{"num_key_value_heads": 1, "vocab_size": 4096, "max_grad_norm": 1.0, "batch_tokens": 32768}
MLP neurons of a small language model. Each row is named by its layer, matrix (up: input weights) and neuron, and shows model dimensions 0-159. Each number is 128 + 32 x the weight over its row's rms, rounded and kept within 0 to 255. Numbers have three digits each.
After each neuron's rows, "fires on" lists the tokens most often at its 100 highest values on Wikipedia text that the model never trained on.

L9.up512:092109153175064091130032127164077155149139139143083160096128149137130074188144087114116134129107198166092127148121138135123124130127152181134135141166087186126168162143102114186161134161190154155186128147097120154123126140142095145125135154035142134137109169141104127054170089075079161069084131102136121157128144135136135102125119141178170129167143163154147167127101168097153133143101115136116094073158143229132127100120099106106080144191110138162116127108122114077184102113125139
fires on: "a", "-", "og", "an", "ang"

L14.up348:147138173124168131087103145120153117144151107136084121182124162165180097182123162142148072173109151125139109128109159117149098173104138187118139096079164126139059130151127135152148117110081121100163108148135105101124155149176146121165179126099083125137124128054113151158117158124120153136216093083147143207212106171098064137113130153188083082117087156121067107150147143105099090101118173126131040143150213158087124092127070127150154101152153131111126129109152138082138108127143099
fires on: " V", "in", "a", "ic", "os", " Jos"

L6.up230:126136095120100084160095108139099180159077110133116122137157127116080076078135147125113116131114127151083069154084146116145188063119144172114153097181144156197172147144159162124119133122129137110123084161146144169150120126119120142129159195093109088074175130124166186035155082167108117136172110159143134152102076080167145104154149129107188083166106064191095102116152143076130130130091122067131091132142129141172119165109090113152126124150084105129071075167147156138124136116198170
fires on: "ov", "ers", "ro", " system", "own", "ents"

L14.up391:118134071087110170133141206209164113105114153149135144121112156153155141114112152084159120091136078127144100154114135122116103056141116159103069133084127112130104113154068039077096216056115149163075131111110143109165152115106156115123097180171080149169103121160140126149119105127142067130125126164164185144183155072085125111143133130099092166132117065133126162184140093116077123101135170122167129188136157155088146173089155109130127115184122115146157087113152136123126086154152160
fires on: " first", " same", " this", "p", "ical", "cl"

L11.up41:078185169136157091169168160168123147211149120160139144139082128181092108166135096093158076096105095088093049153112155109171107149138080063193138121121202078111099172111157123187138109120099088195131077076183104118121216139154123119109141159118143151144154131079144176131113156088162158159101111150125129136099099133120157125078071115141118097162138086127139087146153125134075144143135130151082126105115172125136113151085113171126174091148122138127076118101166124109096124163126154
fires on: "ow", "ing", "as", "age", "is", "aged"

L4.up582:137107106152106074125121110165125142136166110113099066137128141151110177186082110146124106155140137120100196142118116116133090186094128162145104111119129184115132094133128200152115197102126145116160113151172153190121145094118120158119198041116086082075101145093145177110131073028079172099126154146113111102119130132121087113123157104087120139167108138176217179127151135120088131102039137118121135171128106206103141108136122132129115165123152124197111115149105129090111138130095113
fires on: "M", " used", "H", "oc", "ter"

L6.up79:145130085152113182146136144138140115112142156229094097148178167167133114160137159082098113132118089138162091109139073134182128126120142112127067125155154108178187127133058131159160115144174091113113130117153173151139151107140163178102112100179112097103138105087096117111118123111115111114105161190108089111089121088064164081140054156159117106107147172134182125185171101147122123186063129130181090095050172136145140186122121159117106140141123128103132151176093160169106127074079149
fires on: " Cup", "y", " side", "off", " football", " team"

L12.up296:083139172072170075157152105099112083143184128185136199159149128160117170146105123106136106121126102144162121111160109090120106139110128111177127130073127086162035122156133074188132088116195134133119098099132178108102096087113153133105115144131131128178164106110135152143157129140146181130118138112112087175086146093206145171115112099169127108049077175162142091188119120118139106194138173099087125104105136118128152094074089115137130135136195060105146177107137095115121119121115187
fires on: " |", "an", ".", "-", "ic"

L2.up168:107150131197199107209129149117150160135112092170119122159108149138159129131123158104139129170118132132137107131117114108105112158053128147122121082071118131152123126127068075197131132097140166114103083107128176160112130125129080066149195124162106100130154122125140133141193090155152102074132112106099163088129219161073119104117155160112119130158083165183149158145136161097121148186088107138095086107105169143110138136105100118129154119094103069128108139111100077052203150128179193
fires on: " due", ":00", "i-", " more", "very", " change"

L4.up352:137140138095093138130122137091114087124002108106126156126122119133188058105105121120130131138137232096121130198142097127122079119160126130145179110097196136138163089121128159121198135095179080122123104156172141084093104147073142171124152130107132153091145067115111134162160166134102163105166151124124118142104098193125174153176060131147080148123168106141175150120128126114183110137080097178179158154090154126151144148117146101131093105123121113101114111141112061091136131091162083
fires on: "y", "am", "ating", "up", "ton"

L8.up9:178124112128138128113117168118127117119175162123139114152155127122126114106086114121112143091128107130092141135194143137101167086161136195127147073219123210121121157169072199088157088115051122108099127124088090114090097132114122127094154147098103119077115165137178135155139081146158083080178122091100105137149145113098142140152103141133111072162152117115092094157162169065093136172095085138169129112175156155147210066072133089123165103092130135126138101153179145110107105188126180
fires on: " ===", " ==", "s===", " the", " is", " a"

L14.up595:123155103109174098114087192072119145111185126162147162127184116163143101092113227111140150120112151104167106122114104133173141121119128106136124119068146163193109071145088118170180141157167129133169155080180090147135141100216179106172120157109068093081158118090121126202128151095127158135127142105073142139137145120133064094131128121132094126092055116107092108133180139162130083079176136124138098151143139140154137108137082127097183123150112172166166134099113200104096122109109102
fires on: "in", "ic", "ric", "ist", "y", "an"

L6.up573:056106143081124117112079158180106131167148143141123156115152117169142125198102186104130070110113128140101156145122110144176069081055122127118114165129133175175157161158084156150156137142114156137122051098128155099140130151149123116108202118127145127119167121138151140140121118039130086153146136139052098136201129137092084118109119120117091109095094100125152212139111141131126094201113097095151117179105196186129113078084163129111112132164141173164130108198121161167140106114131143
fires on: "===", "==", "===="

L9.up349:106120138126131137119071137146093156193127128139092120106186104165133163119146088097126071148119117131088105149166129119182128161121136142142100154079151105174109098173094177156140103139150107083134147119134202144105181159135196158073141130117142134164124138111116138087119116123087088114141088141159118151198123164137182161097087059119080108146105075121154092145122112017087126132088144092116151128126117213080140110186095161132181160198161174114146142148101137158143122153084171
fires on: "ure", "a", "le", "ey", "ue", "\n"

L14.up577:156125142083172096150134102169078127094189109125149198156119148209090107135121098123197150159117115123139119099093130106064138143116063190184091161181146095083110148140130045154105175103153145103132087127161150053138151100094083127137146148132148135082116135142109126089111126157080120133106201124103109096141153105151069144169154104154095102094139070145168113151131116112107210120146152118146114195119161105148160150122171169117155123129074076151146126178099141139145094122162153
fires on: " |", "u", "ad"

L2.up246:102132100130118089116121145108105155162171150143062073143150134157155174088116094143139112084117075096142087149158063112150129181108156118179130167157168111146100177103180099043123196057122131067098139095118126189147102107138115144140086125156173096104149137114124109108146099174121138163142125122070131145152173073150129190138135136117165093131093115101157199154164119092150122132138109187135109147143131162059135131122163170090158096132037162110116092138105170085136143110127189
fires on: " Pro", " Title", " Catholic", " pro", " ac"

L2.up71:112111129100158133160107123170083104122113145133076155132143177141192130145054105096169104166090155190086100194158064158168108144134083155194094163106205148143101124161126122147123161101107126126101083157110127073101140133185140166162114104092106147147172092129167213156139094070149158133084159098107118160156168095140107127129117136118103122123169123152112141139109167086044090091090119149164138189117158132088144100154114105160176123129112149101126104179076114110110070136160155
fires on: " M", ".", " m", " L", ":", "on"

L10.up485:141121127104084111110041114143112132162177130147153131153163083134113119146063111140133145169108176125075126153172149095137135140080160136131136076156139223138140131121137114140156121177122174091095106139185164093101123195104120131086113146077074165112144135129138188116131101151132109148148051126137180249127153134151153111090128091156158092134147122146101129139093118155107131137030143106109137095141132115093152107061102086149091097140127183138145142116160147122146113112199180
fires on: "\n", "P", "-", "S", "ō"

L12.up628:130159105093143085191114070161078082117163129134148219057139134172097127112102112115136121148147154140104113144110117125111162102070117181152165161210167155102111115162089113146095176104143134132148107135105161112090153153082134120130133110052161110090168123117124129150161122073120141139159189121094150147119104207118110119097117099104107084176081098156112206118114121041111138144117132080116120122135141121196130144138164096115165118168090160136177047155167102149094120135098125
fires on: "ur", "if", "ine", " which", "um", "op"

L11.up197:125115122169092121141152153095066125184119145116167097114177146085204080125122180102091084137099184148109159139156112118172101128183037101120109109139131127153175126138090130180086101147118156103110088138112121126149184099123111200117147112116169107146178088087158135116180101094155143087144079146088152097097171154104169114138165180110126128105160161123114147127144104102136160172158154148118149112065133110142156096109108090168187150111154156099119150225150177108111112093191085
fires on: "ent", "p", "ip", "it", "th"

L5.up203:102136149115149127137158066155089071163111125137112161066169121191098126115029122117108099106138146113125099138140146114122157161071098141168102125176146108113124103123108119156110118092111107130129158063136158113120140056125087102111148099131105105119150065135187147181155112120158085146072109105109127107123183103122095113126117081197124086130178116140198151133136113071131179138100118142179100177082081141139097196084149179143206164163157102107100112195172140123136137103126166
fires on: "ad", " of", "ful", "uit", "ched", " in"

L11.up27:151133083076144164099078134153130052192133149141112192095151117163202105132121119067176134114141138091069089127154140119146096131122113093107125129143138128183055143135139095122129111162155120112089150097135158106107167115104150168106127098115134170149114112134109146086127116118162106141188181072224100123159075157074121167119100115123114081107149073109139106094106107108118141165123164151110165108132195111119164082082125120168145156170187146070121151157180122152072117118191175
fires on: " |", " is"

L14.up619:173113127136119131148098172166142151104129110185073111154153131120120106155136113105155104061104125122069139135141151110135133114124149135081164142153157133113087114134137158102142139146123183136153105112107081153043185146091141157095147101064142187142142184085150131101165135099126155118123204089146145105155129160104188134162072185126114053146150179115060132085130141112109128135129167161172144122082100128101198084147214141100213120187134130121118173134153102073142111112146088
fires on: " of", " is", ",", " was", " to", " a"

L2.up69:150129142120162079145103106152161097154091131133159121116155149129145118131077123090157160096141061149109094096188146101107158080138139116162069101108111076114091142212146143129147123122138131093138139134104107158105154126172076173118090150059159093197125119137149156081162062099122152173133117129100057099131113105154159153145127162138114119148136151143178068121146219118101115177124132135162104080127146192131206085134136105119189179148135144130092180096162123135183096068126084
fires on: ",", ";", " of", " at", "6,"

L2.up8:139128133097085088128130101098127146142128139151129099158178138160095132124150150132110126112126105153114117154157159126139084141162061121156129189101127093093132145122119091086132141095152183149066158104151132253071056097071125199112092138143101111103162183086126134105131114112119178065106136117100107124101213124084138159117149130167106171120090139155155202146174116114114091167161156042156156123070121144094135136141106132105133136153097188083164177109123094111136140101121088
fires on: " month", " el", " old", " famil", " half", " since"

L9.up81:125144135105147162189139153162092079129151128177115081063141161158074136110137086106147093160122135164097172180195135129129129141086191135153131157105203117167100103088136072132101178063152149137146112121152177150202193084088171114104121114145153125137121109120124112144131131090110126092128127155095120143179101096085099077110113118142061139159114139184126153094177160162143143123065134178187167080132180194122123123156141140107090096150083116163140115147126147128090079122073140
fires on: "n", "im", "b", "un", "it", "id"

L3.up98:097142127113085043137165127161112077152131139059110154159175117152114130110114129120086115143115119122064061174177153111130130146152084097125105117162140085159141149186097155105170106087125130137128136100192085171082165163154097181183110104077124132175120073117173112143150130117105170158120086131122144140109080202185191148161088134125116092108170072177148113155123149107126122088088114135165102098167116210122158113095136115182138120150152160081142076145166164083146120138138134
fires on: "ian", "ent", "gh", "ay", "ish"

L11.up353:160148111117172140117169137119071045186141137126203147131113144145180136118129174119105097136135125146121142178153115071098143083143119132175107124118089156107113069141150110145158102068158180130151122083145150111096153104111173110119130129105107131111091118123150148131154084123210142167150147166105156118109146068142071152148126092127122144127064162104129115089068131122082102180188142121132177083128223141133086185163109161120162217134087133113057133121178152126116095160127149
fires on: " b", "v", "c", ";", "m", "w"

L12.up619:159158091101187059132142148185157151130114100127135128132177154193055115193062146113135130086138047115090136137091109127184122130143144164164104137086126158121077137129146143118154113112160128130111151155114147119090092148131173169081127065145127161128102153117150162124143144093083118102104127137136125136157117203087110114152071102115076198186120127127147138150154177057040096167074167075129112112148150107071108153153143115126155126133174166123118067144151108084144121130089131
fires on: "4", "2)", "0)", "2", "5", "1)"

L11.up125:069164154106140124146118110129078099186092083133170132127106142130117175136115137124111128153114149150110094173126101119120153082126113154125138128109156134151103109059130161179111078125113113159153127097145148069123156186110155139176178095118104134097207064107183129122161195134104184090154118110131160157047119175158097134125064121149074087196161139146168072156122116097071181120138112104161145077075125148156126121148142117185152113219097139134071110130130092142171122106140122
fires on: "ing", "y", "ling"

L3.up509:104134110123089112150160136076105211127098136139179127161171129127162149142091107150092096076112213140121193171136121110122109062139098133130149161208118135125130101174169165171150123122166083133167128121178133123164099144098161158128169097087121066174185078094083145127147084117116155147109145118109142118095145126177138137143092098111099156099093089131125101126111104090167089147105117078176145112099174183097111115074130105115073159132104130144166081164225154103139129124144066
fires on: " bas", " struct", " contin", " tri", "conom", "ided"

L9.up534:159109197114168170148095080142131121113097130124112099099139142111161040160098095131124077131102108133147178164164136160150082128138102165167169164102185145148163071112160121130103107139157144156111079093112177077083178124157103159116119129081176150137133127130121150103157123128069162135165130090107155139172147148111113132115141095132056070165118177115110136119153147163174104187169083177145156065124127147124160115113096087130159067144231130140123066124123051122113113135105157
fires on: "es", "m", "ly", "ia", "le", "f"

L14.up633:131124161118129107085128120158115147159135142122189044183164120119163140151153158086114149095089144167101122123155144132118074142197111133074144146110143101134085080151074161113176089136094146112138117128112167071171145170075177087129133120138202173144174171154175132132062109120210124159156109152131140154135108185097102104174114111073122089140142135095135096115155171074135150138063073091080146156146143158107192148139179135123137097193145137114128160156094075149109089134131131
fires on: "\n", "-"

L8.up430:194141151151160176135128139086109111137120118104150098124094148088145097161043148092110102161120155147059126162126103129136103145097078182088124141180176142103171155143092130095123159066116120130126154119165143156111178084166138156151125136080145129126103098148127126131096108113097121105123147085056132140212120155032153145094121168181139139142151112144118106170136182101105104121152112077153144120153235168105133166059114102129169127133094144124135141125110149131215110185160153
fires on: "ad", " Mad", "it", "on", " February", " M"

L6.up167:050115110109099087134175130110094145132085143174150136161147136171158146123067163135074138151130115127100151148168096141119066130086131156176124140195153153083163127155106075135056117100104149077179116119123144119104158118107088148111155072059134114109151099082108151186091090101103177183131145099096165150135121140166110135188148119112105063151096122125170105221150115106142121155125152153179129124154157155149141103047170115101100143110126137164148065130095105158063127143154153
fires on: "on", "-", "is", "ig", "b", "ard"

L2.up458:125115129119063092115124145089122165185187138145114100151173115102171155095113133119130099114125106120111130140139109106156177218106145138165168127133159064165122120071148187061150146118124108123110140094150137150126078132103039113134076146127147140075159140104116082071144065110152175190149145167064113134136176135149143189124156127121110078135071129139154133184176115126118128165071151176132135183105148150069141128122109171105135125142046216151117146151123136110137138106115139
fires on: "ce", " Title", "eball", " Catholic", "omen", " held"

L11.up516:131119132093143101092144116119163075205145121155159149106148133183165171160126119107142131066125166093143108115159113113143040123058164122079163087111120205174130058153138174161121099125199112104119114082061179113124095100155128147129137196134118129176115117143134144109125138107147181154157150119126090137173150169124154100165147062078128046114092127110105093159154110144110092146146185127098185132070160115108162128093137106113158132158163140139112096186114129167139113185148137
fires on: " |", "\"", " =", " I", "/", " Title"

L10.up603:132132187175135114133109142158159137121158110160116121132126121125126170116081124126111093097111127141164090126170118122141068115142193057152182110099118094139128108161130108133129159085080129114089107070135139113149175076125167088124121130168056088155100090160134130134215112130184068126143105159159130133144142127122115050129147090057093112172168107125171104148117121108122116148077088175183154194168166133095158181086147172105159115110158109192093167108136154089105108142204162
fires on: "ch", "p", "cl", "h", "m", "qu"

L6.up479:149154103113104103133143076155131077136136209150140119105194161134150118193156116138112129138114066185133089125112131114108110127125099104172141155116122108149095141195111162134088128127112170172084085133030217157133139142098086132119185147132090116096148152131149173098078113078141144123104122153152078091134104091099074148135183188151143124117102124114130155123088111151070136141103125134166144126087107120054171087088129106087101172116117124102115038145091114143130151088177178
fires on: "er", " live", " based", " research", " educ", "ar"

L12.up99:110127129129095151187142168126093120141081128146152099127135096129114107150145134098128052114127145121139134176121111149158068130125098159123088136141173130105117137175091138126120169200110115174167129147130113102147163114166121107156151176053127144083159147085107104115088142143128153085175103065137148115133149077039167124136099092155185114122092149108143101085129128158159085172132097207101170062098172190079159132084104129097173152138140150116183181170106156096163106056128178
fires on: "ed", "p", "ter", "ab", "ow", "ast"

L5.up291:110127164115078131119072146145121130157133162105127085115174118194130135157102125139135123133103129173144181161155180125101061119070123090114162153094180144128113149180101166149134094121186174101137043105185127146146120099115085141097147092189125136142161164150136133156122097114161084143146171154056128131138161107058127080138129095097122112147135186144150118148184106079109109209161084136151142130102166145174124066114142147097161147177103138164125078138094155134061101144059097
fires on: "\n"

L14.up404:098128146111119147126126086180145117105127169152171139084140148149132143110121144108124122083121125166093101136145076115144127091128110121175100172136176144204135077112051130140116126135158124220075097112118152075147149136085199106128127121144117168162184174137158151174104107095143123115095156182057187134088099121060098162140078117092062146082058094114112118130114162147108115154072163096117156153119172094098153135066146129113153143166129164118076152191158148145162119122162163
fires on: " c", " end", " C", " and", " debut", " m"

L11.up490:136114121154086127184116168137085154137138208213122123160148119084189063123131152103133095104120083151132137192138141143149062102133129139136139075141145128113143091121119162171144131096111159067164106151063098155063114126161129114119147102067150125134146062115145136078100129109125139084174102091139108096180127132170166118159136195187183133105135155177120133135150141139115128182110086132103108123035164179078194135078128060107112094140129124111116143121144147147163127114122089
fires on: "er", "th", "at", "ath", "ur", "p"

L5.up269:159127170118158091098058140156119121102096172138110172112143189105159060148056142129111149095112185156095144112163158129147194086171097150151131050128126100100171131165180166109134108125107126110126145137106101117134132123119138117126103170072122136174119152072188143100144057148148112168154098093143078158172135112141148091147144173148142156137090076129160173114126171145125110127114074121154112093140160194164172108117160155171167096108115132211078192116141115145129092108059101
fires on: "a", " B", " |", "f", "c"

L6.up59:022162114104123143150140166135116124152168091157128110198107133142165123183099091132159079124116115121103104099133159116128111108095113102131135162110177150139094067101056101152105136146126167099068071064112172086152137157119124153176216090147162137144190127138138172197138096130098163135173140089116148114146127065109117159159150138086095149126133148104162160101114125107131146096173150131092178120138122147107158134089098201081183129133151157137074088130109088069125126163164160
fires on: "ics", " information", "ues", " 2", " rece"

L9.up147:097139132165112115185147146100110080143129141109132147156159120125117140139143140100120149084109167164080102102158137137151126107159113141162099129143163105121136111127142074076130173076216139112109097081100096154130122118120172136092145148103103156185137161125063160116130143058131129166105115150154097172221164112119082117121075124116088110063074159229198125105181193137129124158142117148117175093163169195135145138086137178145170119161109116124084173090110141148101091088130124
fires on: "b", "un", "p", "eb", "f", " out"

L11.up123:091122138093156163116125111151100064158177128095118205087154155190190099119081121097145108123120153117142098139165095122145089093183110105158088143180119177146089133151087085087104113092170145113147150106168188117136132126160179117108126180122109134117124124094196166116137100163133161159182143060109114188173060134099152096099166151153061154149120058115134104121094117112186101181139136127153112113117161111069187119108119151115157130127157162165167141192191143122132103122116139
fires on: " |"

L8.up308:154146080151157098131087132110131112130135124144104175149130180149171097213141151119110150125114119117105119122167161124101142089204088131150153121084127094111058130094150139194230088198143127130154143098117131104113146151110144077092147118116113120164138130087135140112124178098142165147111129094134153124118194108150061172114106138119132107175134111111225106089111139140095095173134082096113123079071102193086152128187161159117177182152128113106082177111171139161122107091164128
fires on: " sh", " l", " cl", " dis"

L9.up591:128141148127104122111080159134052104122149160157136139131112095163102150148145100129128140142123160175114080165172155118133109146104132144140111108140102181080114105142078127172130136119154155082131147086151163163103094155135118133117148216118138093086097138125124157139107094173140073103163255112067126168119100166124156131100120095081155093203118129203140141107117095144070124135101181128086168064128111117155171112115116160126166175183143210094130084132162128124076107152158149
fires on: "\n", "s,", ";", "inc", "es,", "-"

L12.up118:164156160109148079118083105135131111096095186098157104105122083065127137157070116139108092138124143136088145138138086119133116121162138122149149143100135123109139089115146134164105140129084099089099083153125190145136201137186120131120150064112152143104100120166153182183158115106151070156160149154120127143124112135125102142182089101099061150184176117111179129110057158155125115177128077166103149148043138173102183176027141154137164124140154146187111156155161132109125089123065135
fires on: "at", "f", "l", "h", "ol", "m"

L14.up187:098134127131095126170125115145172179151141103123126125095139117124168163152106144117118154134106124094119124159133131122189143167085108075114099136132137159111099142159138168100079096095140133104140161101137154139068168161102196155131140125078078142083155132115117192123096056187141123126136249047188149158118114169160133075079117060135154106123140113133190110095083132101083152176135101164103037138116171175092151120149160086104126164141116155118133123151170115165135126118084162
fires on: "or", "er", "and", "s", " or", "r"

L3.up542:097127117096107169201065134139071116189147121152094178098151150166097125170118156055143072180094094107153146139133156125151075089097128131206147170107149137191118128126056100126084131088185120097142083071108117138117156139139129201104163132100146108152157102119205118157116135055179151105145185138087145139145157130109109182109056148128117097105132113174134151109135157079147135136072116128159151107138141127115138090097114150142128136133121151168130089156195150123162077115154121
fires on: "if", "ay", "ain", "ine", "=", " office"

L11.up625:139135181153155182110138152106100139178131189130133130086160170112143113130096131126148087055107154106093136128143138157128158151138097123181089087145114120119135168138129090188166165141135130089100123144092109107117111156158099128087142107149090100148117155136134162093105110095147165085110128080134096155155129092068110070131201161133133065195028182187138176149199088116118140169161131096118117104118148149126197172135076103112157095183125153127123191116146101119122106096077068
fires on: "ord", "qu", "inc", "c", "a", "f"

L12.up604:108146104132067129152141098117090090125094164100113184136201139167196103161137088107129170138116115163079136162097147159104151097135082150120088123158178194166067087160130118208168188150097153181142088170080109089119152134100180084133167086157136107091143156102088160138148129089151106077080158156141123119132132118060157112138067063104164138134076177109169113107119157095176118183129130116133107095110166133135143128109099134054170158127147161106114112121138155129170121139129154
fires on: "p", "es", "av", "u", "ed"

L9.up329:132113101106184108132152121097080063104172146096162135114108182170093148161133151112115043084111162146118126132102153117134132100163148147101070123104144119131113099174147160116173190113199119166110068096115127145142187105149148085177149160137064107138100153123173149114063122112130055164094152157144149130177135171154097183120137140145089093128163163134183082136137169125103121128146095085121153111147142152082128185168182189077203111203104118119158132141133155110102111117123146
fires on: " w", "ur", "ir", "c", "m", "19"

L5.up306:108134181100161146146125145155097156160131127163177149172106152129164125144103101098154082100123096168131062077139098109085138125102116126152163148093123145187118098112076132156121128119142136078104153095136190144111136091092122149118130149165118086152143108124108154138108101117115142092101109103066097146118115093178150182117157109114132161189056178119189135137050105096090130091117198197110120115167218102180147134117111140120159160154126127115096055118169093137186121110153222
fires on: "s", "ics", "ations", " Institute", "ization"

L10.up429:200125123139149075147113154139134170131148157132178154021129180150144122188056118121110158124108079183118106113103110120171141175162131134119096120172113128127127120146152179108131178150146080090076087123073117148103137135135090181109121154101114121128158074140173156119131080171144125087134133100068189093153153110114166096147126157158138126179120105126128116141166142177105120167104169081161105081109107142114156117088093100156065130148150166204164119181163151106078110057143112
fires on: "ind", "ul", "ist", " of", "and", "est"

L6.up180:049117131149081134120163094149108077114118123135142142093143136143097129111108161133107125118129089107136124142132168104114103113133094060145134123196207163082146117132073070162115102137156097102119180138123181153135187127150115187135110114130120102195166123137214126182186083145127084121112128112070119112143184105124163087121105112181124094095128099113134138176153094135124142170070056131105121119083168105134111134040125130108151153103118135134075183206119129160124144094069149
fires on: "off", " football", " club", " finished", " def", " professional"

L12.up34:076152173108128129176182144123153107119151208157127193130162166130129086176147111131128159019116136106108124136111071106179169102114105154135056152115134130184167128136116133118137149044183124176111109133114133154130102147090105124094096062130129159116124132117149140056130076073108116138152181117133112103113102157166065122163144110061060098159116123160185138155137159130159111163104156161111141152148112166133157138113075184103125116155119200109139120110114176157102114105139159
fires on: "b", "eb", "ar", "st", " Division"

L3.up638:130132076123145130177138224113137099134134124141110125168124187108140144201140094097142113182120121116104101144176098133164101072126160139166122197097107141158063123109156132131140125078075158148173147112133089083145143111093155102151089141109104126069107135137113125082175133130076111139184095189139114134144075145082128120155132139061109147193090122120153088107142186085135130119104147110169099158142153182112078138128180178088123087183065125142148118105138123057174109127147184
fires on: " Preceded", "en", "re", "n", "e", "t"

L4.up179:126112132108080072165059130142103163154066152134097115156153124167181107106071115094134086126082117156112109175200101151064158102133144119207105172091164149163110116158175144145126160102136139086140088159118149144130146094142126142109157127074105129106178115151135177156156088088151138127136151104105113151154135096173085128158064115108063148186122127171141196163148157082102080141160150129184052124109137166142132127106174119140184143183149106112135147147155115066118094070142133
fires on: ".", " of", " were", ":", " re"

L9.up377:134127124107158084146123092162085098133106131151179183139149119162118151107069160130091119164090129086070144140159094140099146124113136115143117151117135130150132127206082144200118183084130133073168100124157162145073197096133088131131155093135137105140129110121132152194138167068144136139196099114096129134186074160176202110149068113114140094101156048168177128127155136083134144154183092123195034126142109126111084172102130136130165098123107122133133151119188122136104117136123151
fires on: "at", "is", "us", "on", "um"

L14.up392:163158100096181096145082111128116114127115138107156119097152147160222075128082154114135109125111089121053135153166102116188105138129119130111139144157170150126046093152120163175109164159101080081199126140108099114110172132132099113188191177117119118117146119108108155126160108109185097095152166078096183149167144137117108130117115135136136082123144136132169138066168125134123120123123159130146111129117141130118162157123103099090164179206118144184094096107124175083165099049042151
fires on: "it", "ist", " described", " of", "ed"

L6.up300:142138148084077121210083182156124141148105091152075146141143172180110069131125159077122149139091107108086083167159112128168130128165139159125176142123111142103060093147078155173135175111109169107122108122110170052163140137091135158190111108134132133117111128084087142173158138084155192144134173119172167118161190156125143129093105133169075088134174131121098209137123136122155130154102120160152108166071159134083134154126161169119115169126164142185114076117134122089102074096125083
fires on: "1", "5", "4", "2", "3", " 4"

L4.up558:161129159114147111123108123159118128160097152140149101124138135167190106119104125033147147118071160147140113162164182152094144168155128117162124121053203107152096135191088174099102130071152128133095134099181137140152150117140107142128178157148098125111136116129136196154109110131147159153158159106062124122197157130114137108093145121072046083150092122122115130119153123162084159141091137168102121147100135133105142148108187193139178147178071144131157069129109128152105026118070139
fires on: "\n", "it"

L11.up224:135124100126145128108149161099123081194150108133116099200123227137117152140065143081133137105115058147102120173123088137155084080132161176128094197103148067103111122178127128177151219106167122139192073139185116148096142139158178106109131111155123151160138124142130142128119124116107166117105109113101127107117123218144104128127094170172098114150086100118104113096133151160155122155140115085136096156137120112120096171092106140102197130203117210128118107103123089141079101148105159
fires on: "g", "c", "ag", "m", "iss", "ess"

L12.up104:086115087151180145120059121130140096143142166187185152092132111131175102169099177098115086040105057161151139165145113106105125171114130175115143154092123152139186085124084147148110128139136147094132125108128175122126078087119153166118112130120068114133138145152166093186152106072156176077106128147077180117124138071122093126154105145116105150161134147145193142150114144147118100130160141068134139124119126147128139177106088098089086121206147134137122142146192154104150114040209137
fires on: " ph", " sc", " inter", " dem", " cor", "y"

L14.up266:044135126114132114115169160204126147146188135192116177124175129141128146091066126119180070087106096133127111124145104100128121077134188127164103135129103126137132132178089174164178178104122110145137147108156112087117127098141132130153104126133104148178162103121189133091145036118119101139125150150097124099149121113097089102118117152127114106119152081179111161120136136133106085138193107139098135119114212141125092139153189067150147056112076087184118126197103194126123126077087148
fires on: "===", " W", " E", " O", " No.", " St"